config.yaml
n_layer: 16
n_kv_head: 12
vocab_size: 3629
init: "normal"
init_std_o: 0.0464
lr: 0.00879
warmup_steps: 200
MLP neurons of a small language model. Each row is named by its layer, matrix (gate and up: input weights) and neuron, and shows model dimensions 32-127. Each number is 500 + 25 x the weight over its row's rms, rounded and kept within 0 to 999. Numbers have three digits each. A neuron's up and down rows have the sign that makes its largest values positive.
A block is one neuron, or neurons of one layer that tend to fire together. Before each block is what it responds to, as a language model described it from the Wikipedia text at the highest values.

Final piece of a role or title word right before a person's name, e.g. politician, Prime Minister, outfielder; also colons and section-ending periods.
L5.gate50:487542484503476545475483513518482488493531501505505497497489497479472538501487530502484495484489463548517517523488529523539454460504519537513510519517459564518490514522527558483475475466488526527489532513494522539505499543458499493517492493547511542502484506479495515529506472489492521549
L5.up50:532496480511476482514488483499484551513511521477455490508492523479529505508535485562545486529509452515537551481470478522505479479469520498507479530538515527484444515538522541506424493516542496483488510478520525549511482557489512516505511517495481509501510531494511461486508534487468545481
L5.gate78:531488484501499492474455528488469521469460555530490508505475541459468524514444478517520492508533480494543471521505518496530543475550505521542527493507530526484524498518514528490492460500536492533456460496509510498506477514481511497532518523538536536469513518493480504507494485480500447465
L5.up78:517498554529516488491509500521483508452484542548497464490510541517517496535484491500460483517526490493480523499467464487513538487499503502496553475504507500517502500515491469488495508517516504473426473484506471505508464442543501540515464481517496485469459528509500542535459477522491499517
L5.gate111:513499478484513544514496474530509513514507489493484580481490547514447493493486527493523498510482522490529522524472506525504490480465533531474488500485484545491508509501504520486515513537525464449500517456481508512510478504506493524510469474504525553528480490475543500513517530510487504514
L5.up111:518490562493493499508535496482491507512499494512529507498496477487482499518538501491492534502516482502478507493445496506500478519513500487444526508490493496567485476523468508523484524505539534512509500538461501507499536487479501509490517545474500506523491491483507483481482518477541489510
L5.gate193:515500503469482476500505509542492508484519494520518454510490493474492517523458498478486496540528483483560515505517495556517513502442522505532512520507499482548470560507489492500467464540513491546528491512478479498525481487467510484530479500502477478507523488502515485530504462496469494542
L5.up193:486524495534463465499482472464509484474545502478520482463473506516533503481518471480477456492485419461485535500499492491562527491484499508439502508498503535525483487515510525496511517508484559555508522479504463488499494555487541469475508479525522491517496507510519454497501494495512487556
L5.gate253:489472484561503470466478486488516513518547532522523486509497526484521525507477506492518462533514496521510485499541524497478505458500516444522521524496488479543499481503532466514471479529551538491497498503453464498520449508488462455489497498478514545507487521480507467479502533509463454474
L5.up253:517475509482484467507472479507472453498512486509526476498482478525461518496501502484486462512415481502509524535559508479522461479495506502475500526513517484479532473480464500506492517481467498447496522517502498474515468478445486507501427500478496530484514474484484494470520483453476468519
L5.gate461:496493463485451490507500519537489507493489496515527450502523510476499503540519539498484506531531469521494479522496509489517515477487536549503434548486512500534526480505465482464465538500504534525524445491527510504491479551495506484494526490477481505503494502500482516520463516458501517540
L5.up461:479506553505533477500531458476486506517525511478486500460496533542518533467512469509483483547455496458478514480495462525499473479527496512500543483488486465478498500519496510490554481519527491503507536482532543508507529475507482506527453496491506515521515496499511488526466481506559502505
L5.gate577:513490497463516481472495502482491483519516489487514504476495509509468488497547449441484520556494488462559535522478537504531515525511504535504501526512502499501516514453526510498493512499549473541500544543521472475477499502552513479463533469475470501488490534493533520453517490494507493486
L5.up577:537511463510505549450484481503491493507516509497509480531508515521498493497492504551526487476453476538582534475479539514521437477437495502520524517523490482502484514525544528448522479536515505513464502572491476488508519517509475487484499511492467523548527480494504481466463484465495454477
L5.gate599:518503490510484484460537504512499474478510476469522478485500530468465510504527518477510489525490477483499536473537489503540479524497548524499464516486454495539492506504498495523499506532476476531482478465491475505471532471525472516478471467545487465520520470507481541488509470493515519457
L5.up599:475493524538519513469510483534507464473510475476535437486510537477469519464475478483473456511446483488527515529504473488516461477518536508472469522486491503483497507522493506469520451457527542556543491493508492474478494521442500483464477467520480499518509490500506501493478476469462470507

Closing == or === markers of wiki section headings such as ==Career statistics==, ==Honours==, also some word-start pieces like present, eager.
L11.gate248:503442510505490477476491505497478489532462533515497488468502498476477450496480500543498500511520494465495487476501530461509509506511460481467497523530481483477536519529485480453515516498494469547509499526493493481469552453507500475497520536525459525474513478492492521525500480489445496511
L11.up248:496497545464543524492546491488537491487542516507449524513479517476478531512502477536498509481490480463504494497481450488503510511526480505471546536517506474499498510481530486537479467539521548480517482502480469523530492474495488482487508453527498503512511528502491490505539521506514504556
L11.gate367:509489502493516504516535527470475501498498495496527546455499471533511511499486517467499513513438520472472488545514469493484497482506552455533456529552526526524536502500490481543538484514510489485496529496456477477488541528562527473483534481547515468546528514467502456468531480517500490485
L11.up367:495518533497494493536483521518469536521469488483493574476559489499512562546472510487467494474489571532520554448475480493496517466486526535489485475514491478510476493501505538543483497540516505482537529542496524490457519482545473493491519486485492478511483510495483518480518524569489461530
L11.gate386:516510531474491486524470494484493448525550484537492509468497468465501519490553471473529486551453506510506465493476479524527534501486508545508466516475502511492465469520475493514475503508487443473566502524494471501471558475492456503502500487536493525535475505521518484518533478528514501496
L11.up386:477486506487511499475456507500503523514486549474483495515504506517465525515491505495496499459498496499513513522501493494478489478505519524514540490537488487474551480532517453534483524492534491574526536491520492489494521517528477473493520472511521477500502524465493511529480558472508522496
L11.gate451:519506502497484476501515459491470496499486524494484469532492524505497506520525504502507531486486507485468499542483489503448502474490562478480512482506522497510502523474490503504493471461490480502496499548525500477496453534521484492466489501510550520524480488507482484439498497505530490519
L11.up451:517460524494507497503440501518467507476548503519472472480504461466445502525531548496471491534477523492489503511455496496489529491525517523520497506488468498450500517499551498524520542454476478488513480529510536493499518502507509523511499496502488525512506506450471530492496485492486488505

Connectives (and, with, commas, or, of) inside descriptive lists of physical attributes, materials or components, such as gray and black, covered with.
L11.gate321:467515524527505450485529472448538485452501542485488544507506477493506494486513486547506530475513492516497467499481483537515504496549504515494522517489477500437466507560511492523482483507518516527538461502470497522470531507471507528488493471498501537503468521506551474461448466484475468524
L11.up321:476499502503475474449529506514500530480514496510494502499525511499494495463502530501482497479533578526498473504546495473493517479500499498475529505500516508490471490499517460515526510508479497452489517515517514524474500475462486484511506517467464488511482488530503471500545512519518538539
L11.gate410:510497497485421538520538532493502519538483472527475484458549494496488504459474505510519502478499505503502459479529480461467496521495518530502517499504477486503478474485499526501535527504512492513494532501513460462517475545482506491526520478513472502500496508546542437505492451517497481466
L11.up410:506504511510505480480483477476468528459447508507516516542500553487482511515541502467471503547504478510494518488491454512495546474519515499469487536497513484470475466510485534461512533498540490500471490465507515480466525446468482502441478516535499515496468516519482521504490530522480518491
L11.gate523:497508533495523500479500488525511459521491533521471507558477521499528496522495445437485494514475493484509455493548482530514500522486488519538484487522508488438519496502547479512517525505485489510500506480508515553482535503506515485513471441532492535499499478481516463499502445485504493529
L11.up523:463549499454494548494498523488514542482481479468485504464484526508520520528497473439500505480498479480506471474510519472505538532511494527481488518508464472503522511516513536528500479448546481499558529497463496525504469518509526485498497541463502497478474478546493522469494446474492496539
L11.gate639:450521519508464488532485455519531479492495518521469468528516522508499490481500454516481526512530504486477534502494461491478491481533479504511483506470506503528505490519486511473525441492528463525479464477469523564478478564462448513512468476514481497476492474505516468490507512487512496479
L11.up639:497486456488456433506500477497518510471544503528460480515526514481490467468533521511517518488519539497505454453486469540531456513514441552513524508497532482484492452477513497479495474535511464522500494530462467534449502530470476506501517499510514555457488509488553518481502459492519492498

Function words such as and, a, with inside descriptions of appearance, just before a color, material or object word: gray and black, with a beak, gold and maroon.
L10.gate459:478523527518532514529491529518512509487522511500519508476559508466490487451505488476513494548520498465526512440545502459527479536493502545514533493474469502448541501524524494526487544533513448524513488482453521505528491513485526495503506510542500543478510505502533500499520479473476501455
L10.up459:464512483502545506466478480548517502478527478514508472481485481472514511485503452478490502536493526476504517492491513497511518461488507507510478457508472474475457494497531513513484507487527494491523500487515497493482505487505484488517480465497514487488507471494454478535510431499514514504
L10.gate535:491498494556514504490468502521504485498521509500462511501516472468478493479536504488482553489494498473463474480476480463526472530512449536503492510524527517481466459505504510536539514514510486508533563455458481489488516520508477508520535480482472529509456503488528501510517481545514499525
L10.up535:495495514560509475487504532513559470506489533500533532479495473532538528487499505512470520472498557458521517531484539468529509535505452483505497509497468500506520496542501447512507498468506479537525483509475532487496529506490525507512508493547501513495502483525525501485553477517541500490

Mostly the preposition "with" (sometimes "by") opening a descriptive add-on after a comma or noun, as in "with worn carvings", "powered by a"; weaker hits on mid-word pieces like "ation".
L5.gate55:490508542568481491495490517502490482506505473503515483509493499468522508507491464511492475462473455482505451527475499557516524512504473498471493525467485489498453509514519503494515531515509522507521473506488502476525526496519495471489519510499474518536530462501472479514536516523495511482
L5.up55:495457490427518475536503496523523531476520515525504491515483483517507491497467502493465492556495459521515505527521502480512447517443519491452534466473467539510512526520518527531534503504560554509514464503433488469495483495473497520499497483504517469522502507531517493515524497528511480512
L5.gate105:496462482487519461456489495496527450498464508509497521488516517497475489465509505523540536580539512478497506498506494509475466491519530499515519505503492495452485508553573509489515531500519508525542514521490529526514474487472461464482483451505490463490515533489512504504506479524500512472
L5.up105:465525479497496512497496466493478544489495488498491486515520490518484476476467513536471489531505447548499414547531510493474496506544479449446540509483524480484494509538535463494475488498485488463474474511463539504489529485477554530478497467532496512497463497517511489553533442527523528542
L5.gate147:506485466466508509508461498492513521462525463466486510495521466495441480514480498475445534507486458434557475501481483495492485500506543503508500492507500496477497468494473516516511488528525482496496460493535489561438555529448498523489490454495492473474493503475475490530518479494510475486
L5.up147:455541499530499526492497534516529457495486441528499498513506530491484503506506535450493483506476483482499461487480505465475487476467525511501522505512530460523472505512504468510482493539521514506479476507537492519488495472484519482535509515524475499467515529499528554481472507503507484520
L5.gate214:532509523487514515494505498483489454538462522490518477486491471482479510527492511514538488515522504474512483493534509527500524515530502528485490523505496520511490485493524486507516523502513472528479481516461465526471504473530438461466475521495523549506497474470464493501472463481502527507
L5.up214:517494505474484497558550540516495548459480481484449498515508451478480438487524538487501481509510472482490527507512496500490525526526475502467547467504523520550496520519508494532488509533486503487519517503533501474470511535487467476498550473481517483533522524529510498506485481485524495512
L5.gate365:456493518495565499463473528504539467506505486527478454542518452469486491447477510486513562527522513468494495509519507498470482540505469496499498528469501520491539449509512486488496512507506492538535475460500524504510470527474508511479513493481510531474490489532528521484498511492532524517
L5.up365:503490524535490480514491520519470530528480492482534486499499475524485503473460496501496521488517504503506510462515504539557494510504466474488534485484540484469531490529485515468455514468461484492494496503455501469464486519494506531526536459501517511516517515534557453479520524492506497503
L5.gate480:482490530510505501508469508466496487514521478491503522427541444463423489490512531485515480507502508500561497505510497475472542537484520522514489494495491529498463535495515465515489537517476495492481507493471503493499536506511479502463481507520516509534542505501505529488518532484497520489
L5.up480:522521472504527468515504511517528497503471502499513552492517527499493485486499494519493482527531500526514501502530479452492491502484518472453466486450479470498529502516466535474521494492498531531495477471497517486519540458489475534504479455482478570505523515494516520532471482524481503490
L5.gate553:504508494558525543501475512497478500461483478526561491510504518522521520499507483505486477491487525469521485545467442488465504499464511507509521485473460488512520496481510521495470487500542549517492519502487488526484509521472474479554460492501501434473467504514491488489499486471486534485
L5.up553:478501476540520492510522477477494518481513517506494523468553529459511482474430517498504466518490527534474487483507508536504504491479500496482530513493456479502505507508486500551510502503518528496502497496524510546485525519457501470517515485497502509509499521484535497489482524473463482502
L5.gate620:515507534495564474486456571451554499488510508487440523499502491487475478521493508508490502504527502554542540501527488524458473524509495488503503524514467485460483527487528453526493467499497518508430525486484503548458522532486484479485472510483484531477462506509456504491472498497504490492
L5.up620:482530506449534547481500520488484475529527497514516486476545520484450541539491498499496462495517496500486526509525510465491487517511511523498507509500522485449488506492516507504503551507515491489475482488512488539478527504477512476503482480493483510482470469463549529500502508530529471483